Part of a small language model's weights.
Size: MLP 1024 SwiGLU, 29.7M parameters.
Architecture: RMSNorm before each block, rotary positions, no biases in attention or MLP, untied embeddings.
Training: a variant of Adam for these matrices, 725M tokens, 5530 steps.
MLP neurons of a small language model. Each row is named by its layer, matrix (down: output weights) and neuron, and shows model dimensions 256-383. Each number is 128 + 32 x the weight over its row's rms, rounded and kept within 0 to 255. Numbers have three digits each. A neuron's up and down rows have the sign that makes its largest values positive.
A block is one neuron, or neurons of one layer that tend to fire together. Before each block is what it responds to, as a language model described it from the Wikipedia text at the highest values.

Description: The final piece of the category noun in Wikipedia "X is a …" definitions and short descriptions, e.g. pitcher, magazine, asteroid, mountaineer.
L6.down23:181084130090101181104175159099159038166150126163099081177154198162109086172091146121130084169139205099128094105076149098158164088171110141173125105100085118087112103142099116092065161168109208081112152161130151126062143169165067120097196145142132122168118118128163085116161110158109107154162162192073070113142131090088150094134128160130119121129198127116138111162087060143115133100105
L6.down50:146119216105188147105135090119130072105118062089101131130156122090096119137106138177117121132170113138107136120119098193103118092153087120076159077132136089162123127087192078131068115091172157123156145102101106150125156084128125148110107116103070126128162114126134141161126148151117122134142088105162070134114170099138137114164143126111125158149208107175098075178103073125083149146204
L6.down75:130166138120152165109145087137211089105154115115132153133140191138163063095057169109113150104100112124149110095174114135200122133110152162131109093136133187134129122148125146192142096141108129126137123110110112111100143108141194109118077147082150102099105126175160061105116138120137097152101141130153142121151084109140180118072124107161141127171134121182085112170107181144112154108121
L6.down246:099090147122124095152116077122117051145159115106127158173119116164168141181105163058110051115171085143131215126144131201175077160166092184100136118116143132094144088145151181124083136130098113144152100140027164140197189120125165136228126079153150197185126115107143096103104117040096105161099098132214139127122134103136087114079197147137122084161170191132126074136097061124133125100182
L6.down252:093121107092086113117159130123189067101145142152154099145151118093155090145141124149110078129144182157111187097099158130182151168175122140171129175148168069156089112142145193119098152151118089118110155093136098124166161149122111144159166176159120139161137168089141131123126104114146106119094082116142138134133209078144098175104087214128109123153146127082134132130126105114141101157128
L6.down454:164161179103096108176099176075168182152122164129116163122102172090064145187117121130154093091109141132163135147108111132128174171092110196170093201105123164169104159132161106097181098082148135162162141112137159140126105120075151110145099118088169146115091115111163118176125104092098128124147135163084168101096090125072129132140121000146155204182110122081155160122121144072158128113134
L6.down502:130127182142169150147159135088093060113184131124117093131165121102152142123146121049099138116132129175155100117129081150144073136073125162110126098058094163165148158082121119141154055166095138133140111095118093105105125120140104120120081136082119093115140140123135106104128144159150125083090065124137188168109158194150156171156122136088139109098147123145141148142116134133114112131136
L6.down741:108155080154120131107150181112109115128140114145128102093110127118095182068094129087165111121143126090159114112080140128137137169193134095184198134125153112085191122131172027099108152027143122106088079095207146119142164123130115126064170099099142138106108099179079132149112118108192097102162175134065122114110163120145161157104112123096159167077140132129112133128151121075118084106112

Description: Given-name endings and kinship nouns for people in biographies and plot summaries, e.g. Jenn-y, Laur-ence, his father, her sister.
L2.down181:121118135162078098083138108119108083097154175177124136085111054152147129125157114106132062155113125085064105150154104084163100066120115177096130162126083179153079165146136137118132137086180142126140127139132146132168122120147133127103144081111113209089132082152080148115127160097194169047147138140135141089151182078129131099122114160115102104057122168145130146077076119079137140178197
L2.down192:118145079164129153119138120162110001148132092119104151168110133167111109134099132124191110152152140095119152091157088140123111165214134146119100124164137076162167134123071076129131141128240158079119163140139083198204165158149130100148162140148186135172139154122135118129135184091160183198105085150161093139137092102126117104150192161120131117139126179141089127126112087121137185165121
L2.down290:130116106171162105109126134152146000129146109121098128140102143187149156183131158072108133151118148100140145066184143175134152175158153145110140123127117037153184118115157021064151151092172108081109123101131128127201150185125090108173136148185159119109113138113133116127147136137147171203098132086146142175152087139127167114145127116093155116080126180137104077159116146121104100113132
L2.down314:193091157124164160123154103143104174108108177114105186114157122130106160099124134112111133146152140114138100076140109162143180178150151047136175090140150131155110162123116044123162096193057123138159100131093146125122176180104130083110133118136082178111184147116132126200064067157119147133166130099127131104183100179135080110161148135102100132140109123158133160122104184115117147085110
L2.down494:100127148131143159121106141099173148127125160091097092096157168125117097144069255151103138155156131094086158139198141148131127131100164140079146117092120125145116159076160155155147094152120047146129144106168159127161111215084123163062099130143189144102070102112177119146126106146107159117068155092128172131174136074124127121135129099139136140118089144112176076102125148126108048159086
L2.down557:078165177152106099165136118116139103068087108113089180067105120104095205149126134090137119139144108114158196100143126113127131139086119160083109118134152104162104128140150127164099121102169112100123120130167112241118134175110110115130157102150114170045171138158169140116154120133127178150117099125133093121103106153150104112089114122092189107071114153136046053113109163107141074081098
L2.down781:131177091117102176093102116143153149156121191135119102071123082131138113135123151146169134172151074095097216111143155102122079166131132130115138110124085177136171109152090121136129099167114167140122133122078193120185094066117195131127130118142088170118089074132157137144145092185103165090136125150124155148183106116173101093125096128106113091081116073157137117128065142135128165187114
L2.down949:170114138127103128177095114108163030153140130134133153137127112117087101115138130130153084165145148143093077159117110119109150092131156104097125114154182145143139177117217135089113097124163074144080088171100056128153150146142117092094144087097102068131156176111069107164096123118073178149139151115122157123125199113113159130097134163110078117086115140106133119156183126152150120110182

Description: Final token of a person's surname completing a full name, in tables, results lists and credits, e.g. Conn-ors, Car-penter, Smith.
L5.down998:124105163065156130141140096103111079111123122155167132089179132139085196132126128089149134145130119164165151167134184088163060077118190109120149138173140018094130131111157135152183069143087083182086096098109110171160165155118118156125102108153108099156128167114130100133107108141085180207153138135131162095094144049116101113176082126104090115162134100130115094119117133061097092125155

Description: Digits and cell separators inside numeric data such as sports standings, batting stats, population density and election tables, e.g. 74 RBIs, Density: 65, 60 points.
L6.down16:100161159129131132071139199111189197036066154166110162224143051112118114148139188143168136134151128112161076126090120140095203150144116142125112190163117132153171121109142094076135159115153168123164109136116079096152143083160157112173112139124152059168138116075117126135156107134170134084183110160088144118109149142162108104140111111129136155133128080146100134138168102127120112145184
L6.down98:124134074033114127070144113091180001140163105141128175128096136117129119164117110102119106121139133115159164116127139115149126105160129113068134137119120022132075124148152100130142154131158125117151144176117198170132193149157133071087111183102127149150114150135063094149181114151162088117106132138119163172224129157141202054127146147112105119130138165135117146128154102118128138139168
L6.down139:153137051143085154146119096120105071159117155158147123148152106081147213124112192110161152101120112148159121118115140131122091125173155072129145148199069075129156152168179127115105120049099138136151105089095132209184075145117124149168155164095099119098157105149138157161151154109099087107201113201118130120199095125121196114075153167143129065115123139157189115157137134136145104189150
L6.down172:132105178159149128152113162123069104087080119130104135079136119164082134078091101154125195165176115168178137179143081106167115116190067105128116137111177104174119102091190106152169066119116098100154110139119084137090151107107160130132117178100130122130141200134163097130107110133110098111099159101117121115158137078153125175146126122159140077119149157073077095103162133177143097121124
L6.down188:130183097120102184115129151153100102124117125186139182170156107104167180186077147145114104103126117172203135166082151135106104179132108121141111100134077139113156095100091096117157065086036090125135147177152108122132073139123140142091133086133124119106173138142161111136150138093139050135144173158130163148129138131100165184090158113135114049090151151109099130164129119103142103093145
L6.down781:172082128130149191159190146104122105118096124119208137192151171174119158139155104161089140143200111094157147120101116079149126113128118141086112124130116067091167141123160049117124090161139127112138072106100181101105122152176189137113114157168139100104160142131126111138139107199192136173139137123127144162186125115099120081182074114147093079119138135139064097098136121084027157191133
L6.down813:136141197127097123075099157161118110150153067178127131098105169160117164144126157213147138077171068124135143181186160115126104124108101101168148158165138181144120150068120126153108143155132101114081151094090165123136164079102106122136134145133155158151125102087193157142119094190129201130165104119119141163150196099110153120127095230080114085100131120167113091158137178163164170139118
L6.down973:103164122104144136095123102149177108099134123082136098119149113131146114140094093081083112108123200123123153144132102196144126087174134117121084138129104064148138162119071120144158145224049163070085176122143153136147166124138118178142120109088176098112115119077070179139189128107212082112077164116123094126131141179186140087124143095141171121147138136093082111149119117143142134115159

Description: Final word pieces that complete a descriptive adjective or compound modifier just before its head noun in definitions, such as 5,000-se|at, cutane|ous, teen|age, tax-deduct|ible.
L5.down604:109075129137143132221170169174089075164144126152144127145152058103107128121082120151070102137147177115109192147060165104146136085148167143097123184096129132128121122126183124204141100153081134131117149076079126112126120129149187130086140156104118126112104117116131107105171160131176097088102125157087114091137155151107138092133109089171226189163151134115086171178157109142149233192140

Description: Leading digits of numbers in data-table cells and coordinates, like vote counts 187,754 or 60; more weakly, mid-word pieces of place names (Antioch, Ascot).
L5.down689:116123121154124143145159119153092128106117110132165118141128183180181130092128143130091144184081061153144169125058093122109100160155093174164130078095153168121165154083136082185127135168088121160129098115161154051074121142124065134107133140142158126144115179087119128060122103202121134129063130113168113121132077117161068068144127143100158170131177175101063079141133140124111085197132

Description: Final token of multi-word proper names of events, institutions, awards or organizations, e.g. Film Festival, Museum of Contemporary Art, World Championships.
L5.down791:102200193128075087185116098092129017127082081102119122104125137117117132120108130107147117133144093051160062075135137116102116107150149094101195105089168033130145141116214107084177108125146183160180133165162077123157142100142086100096158136079037126146114140176144120119086103143147136135185138108117173110076176113123088068197109098140098136090162115113112103147117145095139099127149

Description: Final piece of a person's first name, middle initial, or surname inside full names in lists and prose, e.g. Jür-gen, D., Pold-ing, Eisen-man.
L6.down106:144164126180183136086092132086083117159085042187114145110155178178115152152077160083142138108110147109122154053150082107118114071152144172096125176132084098137165072130147065125150136121115151130091107150147160101151165156149163145120168136112141116131175139174151065117162189148134150135127095106072158132132158137155161131107134155122137067139177123099157110129179090093098091120132
L6.down243:085154166112164155131113110174129217166138045093160106181152139166104111169127183164194143130116125109086104170133107118161137148137132108041137170105168181189104153146068213182120156157159129138102127118135103090166182134141127152141101073169129138103142158094181095163139123124147146163063133140121157109098138180082123119100089084113149132107166111146169115111144120149180155145164
L6.down248:125128091125071159174085136146178091114071039115138160112149098060099160031171089177047101124126069157119131196084079118084136105143120105134116151151126198196111135143154060146140113152115111143165141140118135121031131110103157151098092171081153115118178143172115137142165081159127140094178178108099101142110176183145156164090140151124094120108111102086120091125146087093135031113097
L6.down330:131152076156169109148151162151092090077133178120152137070175185162131117107104202121112094147150130158151117195162135136179140122134138139157116100167074103178150170144134134158075120123123142128145122078117130108061130196149097156149103116147154107148186156104115180135080081109083119084125124129118119167127121151121104108105148137210089090155143159100124185200116149140131045098099
L6.down342:139125175145113136142166120127106107087142113095128151129121134116156153092172181055180153155152172092095061146102165112121073109135096093136139142168159051076145195087111107122167138089104151161141174159150145125093125113153121108111144146135116149132106184109077117103132136109111106067098155161132095186170102094088100105114092170151152130125101159147139112134062154149150081143137
L6.down402:091126102161100146124134154120144013120134128090119079091116143103161133119165108149117121148171166118087135125150072112131090153139109093087126123136106141119123117112126150179162118111129127125131169158187110155196204114076126130134101163075180134164117149128130155155144133137169149143138086112095118106112106096137120123075098108133080121147139129158132147153128156126116170118102
L6.down436:125162116115121108092148094079136149081126098119071171132117108137141113119090166162133094139128152183170157130178123127174193089060147106091186227163170119148149141113155108166121126120128114136141168132146071153161143122078125141146098097118146168158195161103106109105099138069164165137085065130140120131053095072121124132126092101167111074139212143119155136143169111132076113110086
L6.down763:072116134104120110154146103090117106139128104175141160117150096107110137213102107138182172137104141153099133163107189129142140163060139091137170093164084043129148153126139142089175074211085147113118145079178133109172122119155100147154081147144120071133132197065114140056108102120118168180075121116125090149143091150128110146170134128106095160123142079118114133056131159118134149106115

Description: Final head nouns of multiword institution or organization names, such as Museum, Committee, Conference, Racing, Opera, Society, often after a place or descriptor.
L2.down112:107107117111088120117145138073151000125105137144129172129109112178144148135178128176177124096097078124144153117155089139146154143077127140148102098075104087119158169148126032125107151153121110092128120179119139155127154120060129145158120134117113208115095155132143130095152106135149155157128122124118098152141156146141143174156143191118109141156137126126164088165125091126140131095163
L2.down156:112093170155148123154118136095132000126071105154154140115142120145155121121189060165134116160108103159173146106255200137089150141117069097087098120137069090121127103158105060171133141163186120140078142141172124179141098097095134089178109165148076126095099166162187150122124151132127145102116113082146066140186105112123102114149137174138136143134120112143163105102126106115140088139137
L2.down338:092168169081113176181133101114123000136130104172082171108100133169144089155172118111114141162158137138122162161229147082151137078089127121115113121125104144127169088137125095125152144146092141095073122157067138116065176124105111132083108084120049136141097156081132121127095125166086153190130131164084147138133121100167144136182138139162113122142151125141126095080163170103051145125136
L2.down395:108114149108127094135130100061075000135109114144099210110124151181162116187124070173159117158155093047147081152149135132120176119108128086089157063102162125154172138114153088146126126165161049147120086157095198123121125094069107172111110119097128134154123101128125151100148118139066138155144138161132164080120144128129158111094174123115094111117179148154149079158145151052105124150115
L2.down416:107103153077104122151115103139133000092107133168138178115122111158114114165140051212155119140126102136151127089246111165163100139122141089117144084056132164131131127162161063135112188175144117108117139185078155135155144117094139117147118123058111169127124162128125134129101088155084150130143122133101153122184106139117133111139102182120122159124099112134140042119080083095136103183116
L2.down473:172100204099097151171101139122129000131158112154132148128123093143102127085144114118152179123176167106147165096120182149152144178098102089099172124122119173164161146147069092142152101149167133148124109154102133153144146148135150143127091093123114053094140159073151139110118141107093113153102144145103128098123100112150141109106116121153147132082136142136169113106067179158099165143130
L2.down540:157138158057138095110076093117123003111099134165071168077150162101167151155096178133121132091171151125201165153154139141131058095135109086156097115119131107085110144177167000148110105119155111217102149186137094112089152161071141124130108145112145110180162108181071090135116138146151140159152160092056164109147107094172133163140116119134118111117153134147134121087097131138141111168148
L2.down912:161090169090106115118069120132155000090151132123142149094098122176096127118109117104145118160136114144176146082177107165080107112137077081168107132144152124146146166113169043138181145149153130126110162145169161083128148155090143062125121147120130117193142125098034147144128126098107135155131116118115136124197048133208143160149138208094048146138118122137146107113111118138183154110157

Description: Nouns naming a person's title, office or occupation in biographical text, such as professor, editor, Secretary, director, often followed by of.
L2.down37:175093147114150114095126129147144168171151123148138137192157136111126163093188113092199097097099070126106133139123183087177136147075146110169134117075101128117156131162119155031083135117113126142144126180129076158083132102089124177167099123103159139130151130096165086106114107158103145124130158099150168147110089178104105161080125169128121091113151085125156143098106130082130115093066
L2.down265:136086137057080132155122096127106040126140090167121136136122154133164118133159143109128114149116066032168161145103106167144142150161126093140144114084171151114135139129134094125139150139171153113104117158115126146146134099087111102143056077127168090110167117119143143110117101086143136116180149111123139149189065121131086061139113123122112122196114195052183130074166124083133091105093
L2.down389:164092160062113129124175075149094000113118140176073098066144162157137118138118158190151084191159118111106139134197125139155126132138160105162135105115138144098116158118145048125113116104149108103105122138059106182111149126042123133133140114143124183129165129124100125115116105088133150117165146088123134103066137111182081098071088114150095143098136158153144122092121139130094130106121
L2.down458:168114147117142075149114138139087000123150118181130171077136149172152102112155124114115098141147105121171113126200162153161069109107114106134126133147169101127158130110109093164071100141168105115070132089095149133137152138082098126133167110169107130131229116141116138120094090046151101140165083143133156117176097120171139140064105191144047142149161138129172129103137132107125082089116
L2.down536:143106125097151102160110065127146255125129167175147142076146163127151083138175134115070078159134089097156066147161163123170110119150115128108111124147176143121149143121141151165115117149176085140056149093066101121159146194127101117106207118180120128116121082113119145109033142090090149130125087133144174112090117124136074178108088121176091121127102114137160115089137103101110131096126
L2.down713:105084125086110120143204100145113000129128126144173106130119165145133098140120162132171145139166114132124106168113158119164136148154149124106085125137156130148122113129127115194126115139133110141106167086086109136102174136132080196090120133080143154141066101105169146148128116119161146112239118164176183123130114118172137101139186098139091163116133133092144117131156100112136093124102
L2.down896:147123118126162156159119072143119000158130098117113135137114157169172121185111153115100140128129149130115094126117085178136078146156119156154124142180155056114137106154042169151093135167129101137088130133101082150168148084097123177110158128106128124144171129082093150155116133095142120161158089110126120140135164118074143115093113159133112130126129083163147084136128114130121181124115
L2.down917:158126149119117144071149145155117000112055093091091161124128182129127152119106105148163117152180087154170074136130101152118140112131076111119127143131122153129118120144166148135144149162154138138123117129163097132157159102093091143107162206163148091119124159151227204180108143179122117103136156147139097155111146104171115104142138190154159104126146133158113124111135141084111151165101

Description: Final word piece completing a transitive verb before its object (garnered, gaining, revealing, delivers); also were/are after existential there.
L6.down207:153081105079121118157110127122162000143090186140145170128131144099181107132070125126093114126100078144107132132149131151083150087141049129127096149153105000138117130154113099106106096156133160144196154155153071141133123113139154135156095126133139148097138105095101114155121132122129061114117122174118114082112155153107114180133133132106126140144138164138132087150094159147128129099082
L6.down382:162111159139122090162147132069200000110129103096128128140146142188161114090133109165122118141188064124132106133169100145137084135090103133081127069132174061076190153101120082128158105165160104112186120139119118128167210146112167099180134102092113131098163117139158154164111144173123107153113127066163182069154078077149126161142101165084112187140185067207139080095095088089073162122141
L6.down412:168109148141185146120098148189144036120150186117109163093100104121182144127099095107142131144082081177143113132141144116096172107104128126098116129081112127090173092158112087109225144186109148114138146100184150109127078140168064103120113200103074113122128055151109073151151076092188104134122145183072118121115143133102134154106112180140086082179112118142102160142121138104168142164100
L6.down475:119150155167160101112111142109147011102100159144147123171192074160155143141090115197106125176084078114145134090072128106131162094100090054064023164137135135110119099101131134088096173142126123141104111121128124065085085129147151107164082097109130102113146135121091136116152103097147098158126126111107122118128087133135061090179162124075140119125088102171122122126146120071199125115120
L6.down477:168127166137116110110142113091100137121103190147124152092115143150085168098164118087111157129135114080104094128111126108134120130161142111077151114144193210130138117142137121100134149139100121145133106088145133087110165120163103122154127117117120114118182154112182121158141131145127149181104102158122118090099157051110078103178175148175091127145167125074121117114181079130135081114087
L6.down618:137129109155140132103171158193149000092125124105154149094128084146108125127161129204175145162131109123153094116129135107163167128088125098107177145156111114116073084175064116113137142160093121164124077101162102136066107065163099152122147211097113071109165085151126155148187090145156128127144153161118104159145086117149084117106145108150039123172110113129141186084127169162178149143152
L6.down898:145120102147151124116142160144164005127146178077160099140120099142033093138127146103145151125137144155114104131133066171165166143143128110203097143181157120113081129148124177083141124096127116113148180146157077141071186078103164107132173171112108149059148129098086097125174080115076156090091123156112149144076126084178123121103145111122119168127140119110164141165117104141129132141133
L6.down927:139189131156140121183204146096130122187126167133136119158104136153121121134133153076111145116102117154152198097136123145132123130149158117189156129134135138134166112124078181144165086121093105164121106150154112127064157136103106109138139169166217114107128086144164171078137083131116162124089109169078137124155095127220089140135176107112113060124111142122146148129162140117143081178170

Description: Middle digit pieces inside large counts and measures, such as 6,80 in 6,800, 5,00 in 5,000, 80 in 8000m; more weakly, verbs like described, includes, involves and suffixes such as -ed, -imate.
L2.down261:124132149075081092016117132142114068101137130070165130146212144123192148129110131082152121100127162192149070170233145133168121073069180138102132091131162198145136131085117190148136097129108103155081147078127113142112164120132185178154120121105169168107078173173149150100165131134144121183125135144110128127122117160141146136166102145093157166078182098187085113117146139148167104190152
L2.down417:143110144129111150121126085165115000130118152187164144130160104119123085091162146092148102178154181125131129087105138126131122123132168110098102097083104112091098113160127099106191136082125150086111114171195125103112117128160118072186173112125116154158132095090156156111056139119106133123147162167140172126171103179154075095136133117159152138152141111125091111148157082169116138184191
L2.down477:150091128142078078151096136114188000164146125119158103126128160131115140144181111141162131142123105180100114145059075165120156140133194161161158146110166210117141130081110113111100116115136132115135063062128088151147124136142177166158187131050128119077145201145100171108102089107132094150133137110135116102142127145128118111079098143129134138115121156178134142170094145143094126099142
L2.down483:091120097089095114175140081122128000188105074155092137122113129118157125137188118098151165092124122057107179131119128108156121098133123164126094056119125160191130151142090122144105069161111124141177137161097140138134164158126190040162120123113136170131114139100128126134125151114155182117137120192114112153139144174161168140099172058169148143137163109130112155131111098094121073162131
L2.down554:121131146127085130084118102120162063167172086142147181190152115168191159109107153086057114171127142192228163108141116131114192124085157115099099161088142166139172164047139174129167142107207188096103191158195104102142156185116131149130117186162116137219080118136093097077169116084117127150166102145124116155153079120118141089126161141081116117141186068142136138150111139115164120103145
L2.down787:094135106124151182081126166148166000138153179109115154141164153151125046147128130094142112127155141142122122107161074103180128148104178110123112150177173132137121089095141061149130141146104086103126146144127100107125127120100135068127151094147162139182105118120107166135092128125172167170125121118150152127089159136109161096146126167067114112170147159152131128106136135177107163083169
L2.down796:110143178098139156088155093127112113144160151162074096109162114140163109188154141129098075170123116118172067112213132174111157148160155124168163133115108177143128177079083150136139188094126093159093123099089096138148191149118147117158073148119186168048131133099112104116167151161140133117143123113108111141124133155143137182087118157158180147118134160168090138170111130142063153117134
L2.down816:112092124108098102153118158130154050102157097141161095187109157191103095148133178126165164115146085032120089121149116085124157155089142129159144118101153162108170110141155147120135156165147125117106169174037097087134137122130096137092109149163086174139099165093115167111111147134108114151138100174138106100168126154134126130117122078151134166102117137127124169165113137084116147055102

Description: Final pieces of speech, persuasion and stance verbs expecting an object or clause (bl-amed, conv-ince, den-ies, suggested that), plus against/on after nouns.
L5.down838:119157110161128154085133205134129000112189153129113067073121142173078119165124134135120146128113125133116122070149110131154127166131145192125084140095137153065101110145151119133184075143105135079091058154233073133200146122145136071077207174097107131142098112155112150120113156101121114123061124148126100148149119099097174185133144118137138131097073207143132133152194136144150179109125

Description: First digit chunk of a number in running text, usually a count or measurement after a space, e.g. 29 in 291,000, 34 in 34.5%, six.
L2.down183:099142120141136141131101122131151135118108124149052121127125109074149152157064182130140157092058129135128111149174124164134072129180113150139160132116107158083048097103104092128101135156171136132138071153156140135129059141143139153147113123188149101146166119187053147141232151111181138125135084089111110179175120179160122129103122079127122130124110097109159144165208117091127146132118
L2.down185:080072107117137120070113132085067000140170155080120096103124143092183087095099127093084130119103113156168076136174152120136105104089178061109104157179061136092144117138168155100143100105160143108139129074128094169151134163158146128172091153105165098149181132145088089112156182107147075136123135111150155149154101134087181104156118140120130109122091131102135157102112146103102134141141
L2.down366:100113169111112128087084145064123147157097153118166077158124163075130074144112185126101120137101148106130037144177095163080128132120112127144162106125121136084060132069102195094045090111118100113132129091119051096117115131142120117132159119138113184094154149074179165081099144112152125169112117144153157082114111205160069175078121152145130104162130122128132156148138144090107117105115
L2.down370:140121152083105135067164075143158079100126151117124113143138112150070120091193145180130168133143100094098157052194126071110110122177162093120150151119143124145131123145107176123133097098116107064119129181083153136076149099094155126104071111118129105132128060104136107143110135131145119089081123150149141130127132096050117146145153075119151122117152142105121146131142119138174131160159
L2.down448:110151137059115137149154152104124067159143134140062091205155181098137135097118127118133156168160134115152125209134134165106109096129177125103102072166099133176100119112138126067134105085145097148147108107121124111127108064098153162125108129122122065135113133122087109097079151151111152129189126093136126077136139156108128115086159164159129157155205193104097131097174078133068181138158
L2.down829:226084123172074127131108172113116058109146155118118148134152159154161101116101134091114129135096092142203148119103109126086162129126149103136159124096074255095146133118148104149136082198171135080163143171177098151113216175089123088134134129118123040143166139164152096105126192150099108048112187148110123174110059091136117136130110100142126125085080162087169164126116165124118098088181
L2.down873:101091177167145144126112114150151244136087124092108115153123108124115155098152093125088138151167138115163142104140117188123109169131134100148106127167109223130138111092131090161081141177093111129130156189139098126124118144121078113118183200188144155086139089109172170170085123070111097101117120152116140134156199133103092155084078132127159184156154106143149143123144115135093152124143
L2.down906:105111157144135089155074109148197086164086084089099159138098152170134141122072115107106185170060091156107164104031117110088134111098130103091102162108120142138096056094150141135149100147158099119144103108143111124083113159119130095149104066133106123175169123136168102129218108089149073152113113137119210125142081134096174104081129116119106117143131155129177126149155150105161087073100

Description: Last word or word-piece completing a multiword proper name or title, e.g. the 0 in Billboard Hot 100, Grammy Awards, Chicago Press, also description heads like footballer.
L6.down153:126162147131134143128106111103169028086127120128093121074125082140126110094098091165084113090117131111090141088132095185128104136110133179153118165113099093149089139132095085113109074109193090121164148153122233121171124096101100129115152131133158169147152119126130146169136089167116215111130102078156190105158161152124147168123157165067112090085151138131152124143158109072123112146126
L6.down191:183105135170186145200146089078143114162152185082176073122169142141129148125191157141167133073099100184088120176120105109151122156165147120144130142121110126107063156175149140125096053169144072100167147099065127089096127079118128106085082097111101166163145130166094122147184070194117066076099080120120164171155167094129052078174111121117135104117178164159153132121106131157170106082147
L6.down239:129068112187175154109071112092130090149163190163140140128110163147103155117111156058128213185173170124158127131098116153108119123163134096107141076172142104156128156105177082132108136125106123060105124093068102128132154133208160098204091164132049094097118144094087077059179125098163035112069108115134103149148074082108111111078081132104141135150142147163104124117141136120144080137095
L6.down417:041157091121132151108156150138127054114150056161139149154111144174119122190137188113085108159197172147166135069056076080142176156147132083113185165183122124126105141119163129157121147166151121123149168143080144160182142118109074102146205125115068153156203149085086130184132168121115139152110099092123120143144107121111099111098174141154120124138154146134116154116130143165121249138111
L6.down498:120092080088104198174101176141124113170117140106110125143143090111141128148073099063214129163055098181138178123142079092119126061154096134169090083155147140145181115133105148096087108107147064094112129075112098127165107109134129198134126114109135139127125133147069090137173112104115215083141157093115176177164104173135130169145140169140117107118152141105130173130133163120140133154178
L6.down584:096148143154143118101114130177108175100137116073139112078082140136121153174202180170097182166182119138132097119155087090157123107105130115153102153144175123157125172125155105111122095145139163170182171105163110115196107170152060065081145146181165152112068095087146132152136135103153145168118130108168113124158109150131148163109087129128121109087181152129206142082119158125104039172126
L6.down772:139116122121121140153113165128074122117181119096128107135164148139129120097187134164131163117089132116128115133140151071158141106109144125114085114116088084156151121159161083080145106129142113185089158178141184157115119141142135120114150168128129130116148177170135056121113089163155130155161134093101041077156095147182137149129085129102103124155164085157130154146157125127098064175099
L6.down1020:092101136126044124147175076109089191176140128156169172108110084083152125129162179184111138109180132148114136112168098121137178134151118115170160154102172163184136086121153125102061151120121115164134157108129129132116120100102083123133109145126144147208166093106131146149112169103107130093074110076170156185206191141146130116120182104147159113104139165141158107183133110154115090193125